Weights of a small GPT-style language model, trained from scratch on English Wikipedia.
Training: a variant of Muon for these matrices, 839M tokens, 3201 steps.
MLP neurons of a small language model. Each row is named by its layer, matrix (up: input weights) and neuron, and shows model dimensions 368-463. Each number is 200 + 30 x the weight over its row's rms, rounded and kept within 0 to 999.
After each neuron's rows, "fires on" lists the tokens most often at its 100 highest values on Wikipedia text that the model never trained on. A number after a token or word is its count.

L4.up707,204,192,179,222,186,199,169,243,222,204,258,218,192,227,197,220,229,146,205,183,178,194,238,157,242,195,215,192,163,219,175,228,208,163,189,227,135,179,231,213,207,205,196,180,240,213,209,212,176,186,231,191,186,216,211,259,227,103,195,236,215,198,256,162,164,164,211,213,169,236,154,230,174,215,179,246,231,201,223,230,180,175,234,241,185,224,200,167,248,213,242,172,184,221,219,218
fires on: " |" 38, " (" 12, "rim" 5, " and" 4

L4.up1595,231,226,172,190,180,178,166,218,232,145,174,239,202,183,184,214,226,246,210,186,189,126,199,219,168,198,192,220,231,192,215,173,233,185,172,193,218,168,175,180,190,153,190,195,222,179,196,153,203,203,174,215,186,200,240,177,216,194,174,180,196,172,185,191,221,206,210,187,162,243,301,247,217,201,167,232,223,152,195,163,257,225,132,225,206,215,194,195,157,214,211,249,204,134,254,214
fires on: "-" 39, "–" 27, " and" 5, "′" 5, " of" 4

L4.up2964,213,148,188,194,143,203,187,206,212,204,184,158,216,216,210,212,195,196,180,149,223,200,199,158,189,197,172,230,231,277,166,159,172,215,195,187,204,251,212,201,252,210,177,256,185,226,195,180,215,194,208,206,158,208,182,206,188,214,185,178,203,186,201,218,191,220,215,227,150,165,196,225,172,187,201,173,140,204,101,195,194,188,224,176,185,208,160,214,233,186,249,209,163,154,158,195
fires on: " " 36, " to" 11, " final" 4, "8" 4, " \"" 4, " back" 4

L4.up919,203,174,157,148,209,232,109,207,138,175,203,251,193,208,198,176,183,220,264,196,173,201,212,163,303,165,250,155,219,198,196,217,223,253,152,266,184,167,173,198,194,273,195,222,159,187,182,155,209,235,199,237,161,189,205,281,175,186,253,173,201,215,142,172,154,154,213,230,210,173,157,215,202,205,171,210,219,208,191,220,229,230,218,204,197,177,187,209,179,206,199,209,247,157,251,210
fires on: " |" 36, " of" 29, "," 20

L4.up2369,200,197,149,154,208,179,177,176,236,272,171,217,242,254,194,210,194,165,210,216,218,186,200,272,236,167,181,191,167,245,169,199,156,241,134,238,186,176,162,135,228,190,159,205,216,186,194,254,168,198,221,231,147,200,228,205,172,225,248,157,166,196,221,222,214,205,215,140,181,197,217,221,234,176,233,247,224,227,234,216,202,230,197,171,230,211,157,226,185,142,189,174,251,205,198,167
fires on: " that" 26, " as" 16, "uc" 4, "ion" 4

L4.up2735,238,237,214,245,146,171,221,181,209,225,196,179,183,159,225,162,241,146,183,239,168,187,197,175,177,189,168,198,198,229,190,168,178,180,198,230,179,224,217,214,217,202,156,181,173,215,206,194,227,251,189,183,207,235,257,184,235,183,207,211,200,157,175,199,175,146,241,206,183,220,221,224,199,229,224,201,240,211,212,167,217,180,209,210,138,244,229,252,188,197,204,210,240,242,173,236
fires on: "5" 21, "0" 17, " to" 8, "as" 5

L4.up2686,205,204,174,193,176,178,200,169,229,154,169,200,143,188,246,209,188,179,228,230,161,166,167,152,155,180,197,203,191,145,239,228,205,208,240,210,167,211,201,175,220,223,170,187,233,186,206,192,225,216,229,216,214,262,222,229,167,172,228,220,254,191,188,182,199,206,203,197,156,213,252,179,204,234,219,246,173,175,249,189,213,211,229,233,128,248,216,203,220,258,212,200,243,163,207,236
fires on: " " 40, " in" 6, " |" 6, "0" 5, "\n" 5

L4.up423,186,210,165,181,200,195,223,145,203,211,195,263,240,207,206,161,174,222,198,207,174,230,192,168,181,179,220,169,204,161,193,213,123,177,274,170,199,188,227,228,194,144,258,201,234,201,168,180,232,214,163,234,209,198,233,240,220,207,223,199,186,189,202,139,170,234,187,224,154,231,180,208,198,134,194,208,185,160,221,229,245,191,166,176,183,288,116,214,232,247,187,182,177,138,218,199
fires on: " and" 35, "," 20, "." 10, "′" 5, " the" 4

L4.up2474,221,233,172,167,182,228,205,138,189,226,215,196,208,205,218,253,136,255,218,202,178,220,193,191,217,233,203,228,220,256,211,223,177,183,230,227,215,208,191,242,196,204,210,222,238,184,134,193,159,181,188,135,223,168,207,222,136,198,214,149,222,147,185,179,142,194,192,214,235,197,219,195,234,237,210,150,215,218,201,210,196,197,169,176,275,165,140,200,153,192,191,188,195,194,205,209
fires on: " in" 40, " of" 5, " with" 5, "d" 4, " ind" 4

L4.up1397,180,193,262,211,178,191,108,214,168,235,146,174,190,176,218,196,229,216,188,130,184,230,193,191,194,162,216,221,177,184,187,207,133,190,164,184,234,259,234,200,202,195,212,197,174,192,239,211,195,235,196,224,178,190,189,191,221,145,188,243,171,213,213,207,194,180,215,235,178,210,220,191,200,126,197,190,200,210,128,222,206,212,211,260,249,222,191,187,170,141,133,198,189,245,143,187
fires on: " to" 17, "6" 14, "8" 8, "7" 5, "9" 5, "5" 5

L4.up2991,236,245,213,198,177,204,256,218,226,119,243,174,244,212,178,206,199,222,211,231,236,217,262,142,205,214,208,168,201,199,212,216,242,176,188,161,226,216,231,190,227,208,190,207,163,177,236,177,163,203,234,192,227,194,195,220,182,163,256,146,180,150,224,261,248,229,214,127,216,162,208,177,175,215,169,224,174,160,242,187,230,181,159,178,156,205,237,209,165,243,254,187,226,221,157,214
fires on: " P" 51, "th" 10, "ap" 4

L4.up2491,226,196,179,184,225,190,188,155,178,161,198,235,231,221,190,241,170,179,146,162,179,240,221,198,151,204,220,167,183,169,191,212,176,214,205,209,173,221,180,197,218,217,201,137,199,178,269,200,180,159,181,153,186,201,216,182,159,204,207,272,187,221,202,156,214,185,210,252,191,202,161,235,207,181,246,215,177,184,211,204,180,216,230,237,201,207,210,215,235,188,182,157,236,167,192,200
fires on: "==" 31, "-" 15, " |\n" 7, "." 7, "=" 6, " much" 6

L4.up32,248,168,196,154,187,123,239,175,186,226,181,183,187,226,226,207,181,187,145,185,287,219,228,157,158,169,197,153,169,237,218,250,179,183,199,194,245,171,142,213,204,225,190,179,214,207,209,232,198,214,201,165,228,234,202,218,207,181,139,195,221,148,189,183,226,137,175,174,234,153,236,214,161,216,236,221,215,165,204,210,220,213,228,191,198,219,201,244,251,200,214,205,185,199,226,196
fires on: "th" 23, " of" 15, " a" 11, "st" 9, "1" 4

L4.up1940,250,198,255,199,187,133,227,148,224,142,244,150,208,248,206,170,195,222,192,230,216,209,194,223,216,157,196,203,191,215,175,204,178,181,164,213,239,211,170,214,194,201,176,216,190,223,232,270,216,146,232,234,260,174,190,172,196,187,249,188,137,137,184,224,191,160,223,174,195,197,209,174,168,216,231,152,230,179,206,164,202,191,156,207,189,187,217,204,160,179,210,243,230,217,178,179
fires on: " " 32, " for" 11, " that" 8, " since" 6, " when" 5

L4.up971,188,187,185,227,188,198,206,166,190,175,134,195,176,210,230,195,258,209,241,190,251,210,159,205,172,250,207,242,251,187,248,171,182,214,247,227,187,198,177,193,201,185,180,164,173,217,198,169,199,159,202,192,165,167,218,219,227,212,214,248,251,194,180,212,184,142,129,166,240,261,237,202,185,143,229,194,190,225,189,210,214,215,207,209,215,210,231,195,242,180,155,194,187,200,179,190
fires on: " " 35, "–" 21, " Party" 9, " United" 5

L4.up1621,236,189,232,193,198,212,238,162,207,242,212,160,232,226,183,209,189,173,224,205,205,210,185,164,186,201,264,173,206,191,209,213,190,273,218,194,201,235,176,198,237,234,220,189,199,198,221,186,164,193,228,278,197,170,196,177,133,268,228,148,214,234,209,118,149,199,248,163,167,177,183,198,132,190,179,159,266,216,205,202,159,150,246,235,189,218,143,246,192,250,235,178,235,220,189,242
fires on: " The" 21, " A" 17, " As" 7, " For" 6, "ared" 4, " Pres" 4

L4.up1465,167,147,202,211,175,235,209,253,203,238,240,234,238,218,150,163,226,187,191,202,279,211,170,210,202,191,229,182,170,227,202,183,185,131,180,206,204,230,195,196,226,188,214,181,182,183,214,163,206,206,222,164,221,190,122,224,265,201,180,186,189,165,241,218,202,233,159,174,182,192,204,185,148,268,181,206,222,221,220,232,221,216,155,218,202,264,209,249,185,222,163,253,205,162,169,244
fires on: " (" 58, " to" 8, " " 8, " /" 4

L4.up849,237,202,185,213,198,145,133,238,190,267,230,218,170,218,246,167,243,204,194,224,164,224,158,144,225,208,247,153,205,251,209,195,148,134,210,165,200,202,211,193,148,255,182,132,175,190,221,193,191,224,202,207,198,196,206,216,223,262,196,153,203,184,239,263,189,217,188,162,228,196,235,193,258,164,207,173,229,187,203,237,226,202,209,175,185,234,192,175,208,136,173,279,196,255,233,160
fires on: ".\n\n" 46, "." 26, "\n\n" 6, " |\n\n" 5

L4.up932,236,161,176,251,151,176,204,164,207,180,281,178,153,177,241,148,228,184,224,193,165,218,219,210,145,206,191,209,222,197,180,235,192,172,225,176,218,232,226,175,229,190,225,169,178,158,224,248,209,196,198,165,165,238,231,206,210,275,179,162,185,178,235,230,186,196,228,178,197,148,191,234,195,196,171,196,235,201,226,211,172,201,202,177,199,219,186,170,216,270,219,219,243,262,202,183
fires on: " a" 26, " Al" 12, " it" 5, "ax" 4, " Wi" 4

L4.up768,177,208,195,201,189,238,205,243,204,191,179,144,206,219,215,197,168,165,208,249,214,205,198,172,249,201,176,228,175,193,208,175,143,210,231,206,178,189,189,137,151,212,225,152,168,195,217,190,204,143,194,177,178,215,183,202,204,173,151,204,226,209,229,148,245,194,188,188,203,192,199,203,168,162,204,256,205,165,206,215,252,222,172,176,220,249,231,180,111,206,142,238,206,218,243,175
fires on: " in" 16, "8" 14, "7" 13, "9" 12, " |" 5, "20" 5

L4.up3009,231,218,174,226,185,204,198,253,222,195,173,160,187,154,214,199,192,200,197,134,254,225,239,187,215,209,252,175,151,194,204,151,234,215,275,187,158,210,174,146,256,242,235,204,212,165,187,247,168,189,155,180,229,214,207,215,193,216,191,261,222,217,193,187,245,188,236,182,233,195,155,186,205,202,214,193,203,232,213,197,188,213,188,185,204,207,221,214,194,138,238,213,172,156,241,203
fires on: "," 19, " her" 18, "le" 14, " ;" 6, " all" 6

L4.up1526,193,219,173,148,216,190,177,213,224,201,174,224,180,228,243,184,229,239,191,242,180,150,226,262,186,168,191,187,188,218,145,209,175,208,205,139,220,175,192,208,167,162,147,183,150,201,228,196,195,154,195,215,181,179,228,241,182,186,178,142,225,230,181,258,300,164,242,144,166,235,208,204,164,178,214,104,236,227,205,200,222,233,226,162,181,216,214,188,220,146,216,172,202,185,236,206
fires on: "B" 35, "0" 23, "b" 9, " −" 9

L4.up1846,223,210,211,185,183,210,197,187,210,208,224,176,205,148,204,216,237,184,158,238,210,220,216,183,204,209,211,214,233,226,176,223,251,236,241,164,187,243,178,166,187,202,186,224,205,190,233,222,124,161,178,166,165,213,161,165,230,197,174,140,121,224,177,148,204,249,277,247,217,227,225,190,177,205,209,195,167,183,209,249,217,172,227,152,163,205,183,214,201,199,231,238,185,182,192,196
fires on: "0" 25, "1" 13, " to" 13, "7" 8, "8" 7, " and" 6

L4.up1419,224,190,171,222,218,197,205,220,161,162,166,228,238,194,212,147,211,245,215,214,247,204,202,183,177,155,207,189,178,229,197,186,170,194,225,175,247,182,161,197,190,195,171,219,164,184,164,150,196,256,212,203,167,176,204,236,207,209,196,192,212,160,188,217,224,205,245,202,189,197,189,270,252,188,169,210,189,183,212,214,247,223,208,159,187,189,188,173,129,169,195,166,218,176,220,230
fires on: " |" 32, "–" 19, "op" 6, " Indian" 6, " novel" 5, " book" 4

L4.up769,227,164,210,166,209,187,170,170,167,189,213,180,213,193,169,167,222,262,219,237,178,203,192,228,185,186,197,210,221,248,228,244,238,202,240,198,266,196,138,142,121,199,235,227,164,185,254,185,232,214,223,229,162,209,247,172,205,286,247,182,177,163,172,222,168,214,229,135,240,250,147,211,225,213,206,204,197,162,225,200,199,265,216,216,176,225,221,250,219,138,219,172,171,212,202,164
fires on: " after" 22, " when" 13, " since" 8, "After" 8, " When" 8, "." 6

L4.up3033,198,148,220,250,208,183,199,183,295,175,221,246,152,194,224,195,169,208,173,221,249,230,181,207,183,216,166,176,229,193,185,152,243,165,206,238,265,190,252,183,147,233,168,150,176,184,170,173,152,202,171,194,175,208,189,130,200,220,195,173,209,183,158,142,216,167,183,242,239,198,256,203,174,219,260,195,213,204,210,188,190,201,192,180,200,143,211,190,178,202,212,193,169,185,226,199
fires on: " and" 15, " or" 14, " in" 13, "v" 5, " (" 5

L4.up2587,217,208,233,151,179,167,196,200,245,210,192,222,200,188,213,155,214,240,186,181,190,243,189,183,206,204,226,186,191,212,208,255,149,185,190,232,215,204,236,191,224,172,166,186,195,230,217,196,231,133,182,221,220,188,203,104,271,239,135,251,276,176,273,218,201,170,212,185,213,197,223,202,201,170,205,181,220,141,216,191,208,244,185,185,178,207,191,183,213,189,206,190,174,150,190,165
fires on: "." 34, ".\n\n" 14, " |" 10, ")." 6, ".\n" 4, " on" 4

L4.up2339,218,231,189,170,223,193,228,159,242,187,221,227,244,204,192,150,215,173,196,174,229,240,153,129,162,208,251,195,232,170,135,205,220,192,255,196,205,179,242,180,160,159,249,139,220,190,210,200,189,180,190,181,157,256,257,204,203,234,204,272,238,207,222,170,196,180,247,171,175,151,214,225,217,180,220,202,197,199,189,166,208,213,128,169,229,222,199,241,192,155,180,182,155,272,173,238
fires on: "," 36, " with" 14, " while" 13

L4.up2915,190,184,137,184,222,172,255,164,219,197,206,164,212,187,192,175,201,216,232,147,161,200,219,230,207,244,226,190,206,208,218,240,209,217,263,207,246,208,187,178,173,193,177,230,177,212,167,246,116,154,196,155,124,233,213,227,172,207,213,227,207,200,172,150,191,193,143,173,185,237,168,201,252,161,235,211,221,186,261,160,201,248,209,171,125,218,195,214,190,240,229,204,199,184,198,201
fires on: "0" 37, " " 13, "-" 7, "–" 7, ":" 4

L4.up1781,202,169,164,237,233,220,193,225,186,159,187,192,184,190,207,228,216,218,232,177,228,163,198,162,228,225,159,213,192,192,220,223,182,184,188,184,213,243,180,191,232,194,229,229,199,151,163,212,150,175,220,231,222,203,236,192,150,203,199,204,216,217,167,139,191,214,174,244,181,224,218,195,264,177,244,201,257,237,158,223,209,214,222,156,174,187,185,198,187,175,229,261,185,199,164,275
fires on: "-" 18, "T" 17, "'" 10, "t" 10, " " 6

L4.up1358,193,156,187,230,203,191,229,193,178,178,244,231,158,189,172,193,213,202,189,172,187,210,214,164,137,190,135,190,199,180,192,235,186,166,220,258,229,246,227,205,214,213,173,193,191,173,213,153,169,178,198,213,196,251,249,183,205,168,202,213,258,225,180,218,196,239,227,216,169,249,219,205,277,196,219,244,266,170,197,167,186,170,203,237,204,163,236,200,169,180,195,226,180,140,193,178
fires on: "," 34, " in" 11, " " 8, "-" 7, "'" 4

L4.up3008,187,181,234,181,244,205,191,147,187,185,189,207,191,150,175,196,261,165,207,174,244,165,232,120,159,223,216,188,204,170,181,202,205,191,244,225,192,160,215,216,199,195,197,192,170,193,138,200,110,194,164,153,237,207,161,201,157,183,209,213,177,212,182,228,196,248,249,225,176,178,247,208,239,222,223,202,177,217,231,202,199,210,157,200,174,223,198,224,204,181,193,222,161,185,233,158
fires on: "." 21, "0" 17, " hold" 14, "wer" 5

L4.up385,201,239,247,166,234,158,215,171,215,203,190,244,162,265,189,202,253,238,195,171,152,212,181,224,210,217,177,238,245,218,250,199,178,188,199,209,185,231,206,218,208,237,220,192,170,172,189,158,157,186,212,229,196,166,218,221,208,199,230,168,219,205,243,200,233,184,228,188,171,201,221,188,206,146,175,242,139,245,217,178,210,217,205,238,174,242,195,156,179,168,265,165,171,223,250,144
fires on: "B" 18, "C" 16, "a" 6, "b" 5, "46" 5

L4.up2078,180,204,198,225,244,187,211,205,197,160,227,203,154,218,213,176,196,183,158,204,203,161,227,232,204,173,176,171,121,189,239,200,202,226,201,211,190,247,148,218,132,185,211,173,229,156,211,190,258,170,198,287,185,294,220,267,191,228,179,255,185,137,244,186,130,188,214,214,151,208,126,210,209,209,209,198,225,182,200,208,178,191,238,213,228,262,210,218,206,144,245,217,215,241,177,209
fires on: " " 38, " named" 8, " after" 7, " of" 5, " age" 4

L4.up1983,203,168,146,218,186,181,179,147,150,137,169,203,238,190,240,165,230,204,214,177,248,223,221,231,238,193,210,208,238,194,214,191,188,168,257,237,186,253,283,160,208,210,194,189,195,211,166,185,172,224,221,208,201,179,196,274,229,204,191,212,189,189,230,223,202,174,211,231,226,210,213,191,207,201,269,210,214,218,229,208,219,165,178,239,195,200,187,260,178,193,193,221,157,233,186,218
fires on: " |\n" 19, " to" 17, "0" 10, " They" 6, "." 4, " that" 4

L4.up990,172,192,168,208,144,223,207,211,160,179,256,240,174,186,226,162,184,197,226,198,173,197,198,235,217,153,212,168,217,210,218,180,204,189,235,216,215,232,152,133,174,198,179,204,178,153,217,240,201,154,198,177,245,249,221,216,203,175,167,184,199,160,184,231,187,240,192,215,132,230,155,231,180,199,170,160,195,204,155,238,278,172,244,230,240,222,171,155,147,213,150,216,205,211,220,200
fires on: " |" 99

L4.up139,220,217,157,206,194,221,151,171,204,217,187,143,146,245,155,190,172,208,252,203,272,226,214,189,192,185,204,159,206,223,235,192,240,191,224,207,176,192,242,212,171,214,198,165,194,237,230,170,195,208,152,250,197,227,221,275,207,146,188,191,212,249,163,232,188,155,201,165,199,193,150,236,224,254,221,201,222,190,177,246,218,219,172,191,276,201,204,263,216,176,155,191,211,203,229,224
fires on: " |" 52, " " 16, ";" 11, " (" 4

L4.up3043,181,176,176,233,213,235,221,157,172,253,229,199,223,164,186,181,233,181,172,212,179,193,161,163,194,231,171,235,183,216,222,201,160,181,233,129,208,235,233,182,192,176,199,246,159,235,190,164,217,219,233,206,195,212,214,196,183,163,180,231,197,194,234,218,245,145,215,182,256,229,232,178,198,230,211,174,183,205,184,243,293,202,161,198,193,233,154,205,233,168,192,201,196,172,192,190
fires on: " to" 21, " in" 15, " from" 13, " as" 11, " " 7, " the" 5

L4.up305,213,243,203,191,222,180,186,203,201,237,200,202,204,220,195,160,209,191,200,242,189,177,191,181,245,179,173,204,226,209,197,240,155,193,230,229,246,201,118,159,174,187,185,169,173,235,247,190,216,178,199,207,171,230,215,173,180,215,188,216,229,219,163,211,250,213,164,196,176,228,188,152,225,206,179,176,166,247,180,253,271,226,174,214,220,226,160,171,202,175,182,261,195,181,192,243
fires on: "M" 25, "B" 12, "T" 7, "E" 6, " on" 4, " name" 4

L4.up441,226,174,211,194,209,200,189,221,186,171,195,231,210,176,227,170,159,193,205,208,211,223,190,161,141,220,227,203,249,231,152,208,204,151,200,209,147,210,184,227,243,215,188,195,215,223,197,155,184,162,219,225,196,180,176,200,218,185,198,196,211,151,201,203,195,209,211,215,180,176,201,169,201,224,196,220,231,240,227,178,233,228,217,253,198,179,161,165,225,173,197,135,211,207,212,178
fires on: " /" 12, " &" 12, " and" 10, " (" 10, " et" 6, "/L" 4

L4.up1897,173,223,120,160,215,181,211,182,231,174,218,239,246,198,165,205,176,241,185,251,181,199,184,157,275,182,176,193,164,186,186,178,180,195,180,262,238,190,169,226,245,121,248,209,211,166,231,217,184,199,177,235,191,208,166,218,226,149,255,164,207,205,200,227,203,218,188,168,148,185,212,203,206,193,230,241,198,148,183,190,242,238,191,208,192,204,221,217,290,205,189,188,269,186,220,185
fires on: ")" 25, "\"" 19, "," 7, " " 7, " player" 6, " team" 4

L4.up980,188,189,198,164,212,177,214,158,176,240,180,205,164,183,175,219,254,174,185,187,211,236,213,182,211,180,230,187,193,210,190,174,165,158,225,165,258,181,166,201,197,235,202,207,153,184,170,199,232,205,178,218,197,225,179,184,209,170,207,240,198,153,190,210,169,237,232,167,117,169,203,225,214,197,292,284,218,210,123,257,171,211,192,169,180,204,222,147,242,244,212,180,178,170,238,204
fires on: " \"" 56, " " 24, "\"" 6, ")\"" 6

L4.up1075,182,221,198,168,223,193,244,163,222,254,161,192,211,212,186,254,194,218,159,190,262,219,172,211,191,210,228,183,184,233,222,229,227,147,174,227,184,201,205,223,209,185,235,211,194,166,201,176,185,188,200,167,176,222,251,137,165,228,232,215,211,199,168,176,195,226,195,173,217,216,191,181,169,221,222,162,182,214,189,179,263,141,239,135,164,193,177,188,165,232,232,219,240,223,251,220
fires on: " for" 49, " of" 13, " over" 10, " with" 6, ":" 6

L4.up887,201,196,175,166,226,188,178,191,175,246,209,166,148,212,209,188,178,225,228,151,196,258,224,176,259,260,199,152,197,230,164,203,194,228,210,247,208,188,172,181,237,237,195,181,246,170,189,143,209,187,180,197,207,144,179,230,229,216,155,280,206,201,241,173,183,191,220,167,184,206,166,170,167,161,217,219,249,216,146,204,184,233,189,263,173,202,230,205,210,219,218,161,197,196,247,208
fires on: " |" 23, " in" 19, " on" 16, " of" 14

L4.up2645,225,208,171,167,202,220,215,194,233,223,197,186,184,149,180,144,189,231,217,130,210,211,242,230,234,199,201,164,170,187,214,199,155,168,206,231,243,215,197,172,209,206,240,189,168,264,179,242,152,232,231,138,233,240,217,111,177,208,190,163,219,200,203,204,173,133,198,192,193,196,225,247,235,215,214,175,142,192,244,204,188,262,183,208,243,245,208,230,217,274,195,225,228,192,242,235
fires on: " of" 15, "'" 12, " (" 8, " to" 7, "st" 5, " only" 5

L4.up556,169,168,160,210,204,152,225,194,209,195,187,187,148,223,210,237,225,167,181,187,215,217,196,195,180,252,181,198,193,249,194,168,168,193,214,202,239,166,206,230,221,237,199,189,144,206,187,175,247,214,196,194,192,211,215,165,203,224,218,251,235,167,246,216,253,177,171,211,203,240,170,229,172,265,192,192,184,191,183,250,223,235,182,192,214,197,168,210,217,227,147,230,182,253,206,223
fires on: " at" 51, " to" 15, " from" 8, "-E" 6, " –" 5

L4.up1367,166,160,209,187,230,165,261,213,193,202,171,201,219,261,177,218,169,228,227,204,145,235,229,188,210,193,183,204,197,215,131,139,193,175,201,140,249,178,223,191,184,188,203,224,186,250,200,249,183,193,202,193,224,255,203,187,200,159,201,161,204,251,212,180,191,197,195,229,237,172,243,201,229,213,220,152,210,178,184,233,175,156,191,217,176,271,213,198,219,194,213,159,128,191,177,172
fires on: "200" 36, " small" 7, "le" 5, "25" 5

L4.up874,152,150,228,241,185,217,195,153,200,177,184,195,202,220,191,181,233,180,177,199,209,233,181,204,209,230,165,210,186,204,190,197,215,181,167,214,202,189,176,161,147,226,155,186,214,131,228,194,189,191,187,135,118,201,168,200,164,225,167,202,190,173,263,185,208,186,218,221,230,184,179,164,197,210,237,170,207,183,184,217,206,229,170,178,232,147,208,235,169,200,204,178,275,248,189,210
fires on: " '" 14, "/" 13, ":" 11, " (" 8, "iz" 5, " and" 5

L4.up652,246,182,216,144,232,188,205,230,181,171,170,226,206,199,204,223,178,240,231,194,238,245,183,179,209,192,210,137,173,210,244,210,219,227,213,159,211,175,187,159,213,230,209,223,192,205,202,167,223,198,191,203,163,153,215,170,239,212,185,159,213,161,218,240,179,183,226,260,148,203,200,204,229,192,175,214,209,228,146,196,157,206,142,180,199,192,170,156,168,205,188,231,186,228,250,206
fires on: "–" 23, " W" 9, " of" 9, "v" 7, "w" 4

L4.up847,249,159,185,199,193,210,126,252,239,190,182,197,215,165,187,166,216,256,177,200,206,131,200,140,151,193,233,176,182,237,212,230,175,227,179,178,228,208,257,152,173,188,180,195,187,183,206,209,225,213,201,223,218,223,225,237,198,182,113,241,226,185,260,229,228,193,226,202,176,231,226,190,237,232,191,183,220,207,219,173,179,190,216,225,204,210,195,244,205,168,184,244,137,150,230,155
fires on: " of" 34, " for" 10, " in" 5, "75" 4, "am" 4

L4.up2054,207,210,217,228,178,218,147,178,213,204,193,236,222,162,248,207,182,145,219,159,220,241,169,252,187,183,169,177,178,183,207,193,232,162,177,212,211,155,162,126,200,194,214,189,157,225,190,227,209,226,95,155,172,199,183,210,196,226,170,144,207,256,207,219,216,174,204,183,196,218,151,211,186,145,203,224,168,175,240,194,177,212,202,217,260,268,202,204,217,165,165,164,159,229,232,216
fires on: " " 33, "-" 17, " †" 5, "em" 4, ";" 4

L4.up486,228,221,186,260,189,205,245,217,228,143,179,186,162,212,208,201,228,181,231,210,193,153,169,168,185,172,179,201,193,196,245,186,175,181,168,206,229,185,220,171,214,191,209,172,254,173,219,191,197,152,147,200,161,236,194,126,210,167,191,182,215,220,152,244,244,196,198,197,236,195,163,189,226,208,188,220,235,150,172,165,263,203,168,188,191,158,232,184,138,187,209,198,184,236,270,255
fires on: " to" 24, "–" 22, " and" 17, " or" 14, " about" 7

L4.up1144,254,243,182,221,224,186,220,223,192,183,216,209,212,238,172,224,217,201,211,183,178,192,195,173,178,207,167,239,210,226,212,167,199,199,141,221,150,237,206,223,173,202,168,205,201,185,138,182,213,211,186,200,166,152,182,176,158,228,265,212,200,156,176,176,219,163,196,144,229,215,151,224,248,165,185,231,194,241,175,192,189,210,183,196,154,261,201,217,222,128,213,163,189,149,145,198
fires on: " |" 23, " joined" 14, " to" 10, " part" 6, " back" 4

L4.up673,174,214,196,225,236,228,176,173,234,239,209,229,174,196,246,168,153,133,197,126,177,209,250,264,218,210,202,148,189,169,203,192,278,208,198,211,199,279,241,171,150,208,228,216,216,221,213,220,207,157,156,186,239,183,165,180,210,239,227,180,226,212,197,217,194,186,129,164,198,218,163,196,228,232,199,211,139,198,184,218,207,161,180,207,199,175,179,217,229,206,198,175,191,220,165,168
fires on: " |" 25, " |\n" 24, " " 12, " (" 7, "-" 7

L4.up1751,224,195,235,191,196,247,217,182,213,187,198,174,234,183,237,163,205,219,172,189,162,161,190,177,164,120,215,202,173,210,167,242,163,150,176,188,198,189,204,175,189,160,206,196,205,184,235,208,197,191,226,207,263,211,197,166,216,188,189,225,185,262,200,176,213,166,222,206,222,194,205,191,278,168,241,198,227,143,225,174,226,157,223,216,237,165,162,197,257,183,182,232,183,181,194,186
fires on: " in" 33, " at" 14, " with" 6, " of" 5, " to" 5, " |" 4

L4.up386,200,229,166,192,206,173,203,168,205,186,179,218,183,244,217,144,225,170,211,214,164,197,223,174,193,222,234,176,163,215,183,186,177,194,235,213,226,183,163,208,197,192,237,201,173,163,248,200,208,224,132,232,213,222,139,148,204,187,245,229,254,181,193,241,198,183,230,177,220,180,185,275,194,218,193,229,191,164,187,198,227,236,242,196,159,206,208,188,208,189,163,247,176,209,176,197
fires on: "." 29, "," 22, "v" 14, "–" 4

L4.up337,195,200,175,201,169,215,221,186,255,194,185,191,242,173,190,202,210,198,188,158,199,212,158,217,189,241,151,225,179,184,256,189,190,230,171,271,210,221,228,199,243,177,207,132,235,256,196,199,196,238,205,196,178,222,234,226,239,183,170,173,211,106,245,184,194,241,211,188,214,199,224,200,169,195,185,189,166,114,209,206,236,237,189,223,198,180,221,198,160,205,188,183,185,173,190,237
fires on: ":" 20, "==\n" 12, "ing" 6, "==\n\n" 5, "ending" 4, " ==\n" 4

L4.up2776,144,170,193,187,185,222,208,199,181,193,215,154,202,196,215,172,196,237,237,220,199,186,192,227,216,218,199,207,207,196,149,191,143,200,173,230,221,200,241,151,128,168,169,200,215,140,178,221,205,203,208,179,208,198,170,259,217,163,219,223,232,231,210,193,213,252,150,205,196,218,218,239,161,290,167,202,220,141,164,227,240,251,231,206,202,199,181,217,218,163,203,198,136,193,191,200
fires on: " |" 68, "." 31

L4.up1648,219,118,195,214,229,203,254,179,192,210,153,185,172,251,175,190,210,208,190,203,240,242,189,200,210,213,167,182,213,234,181,192,165,197,158,193,184,183,241,204,205,179,187,183,148,188,216,253,136,220,192,206,210,203,176,212,120,175,181,205,226,187,177,207,206,194,206,214,197,232,156,249,153,234,184,215,204,176,251,176,267,201,204,149,195,179,193,149,232,156,213,185,217,167,210,209
fires on: " these" 17, " such" 16, " following" 11, " These" 7, " so" 6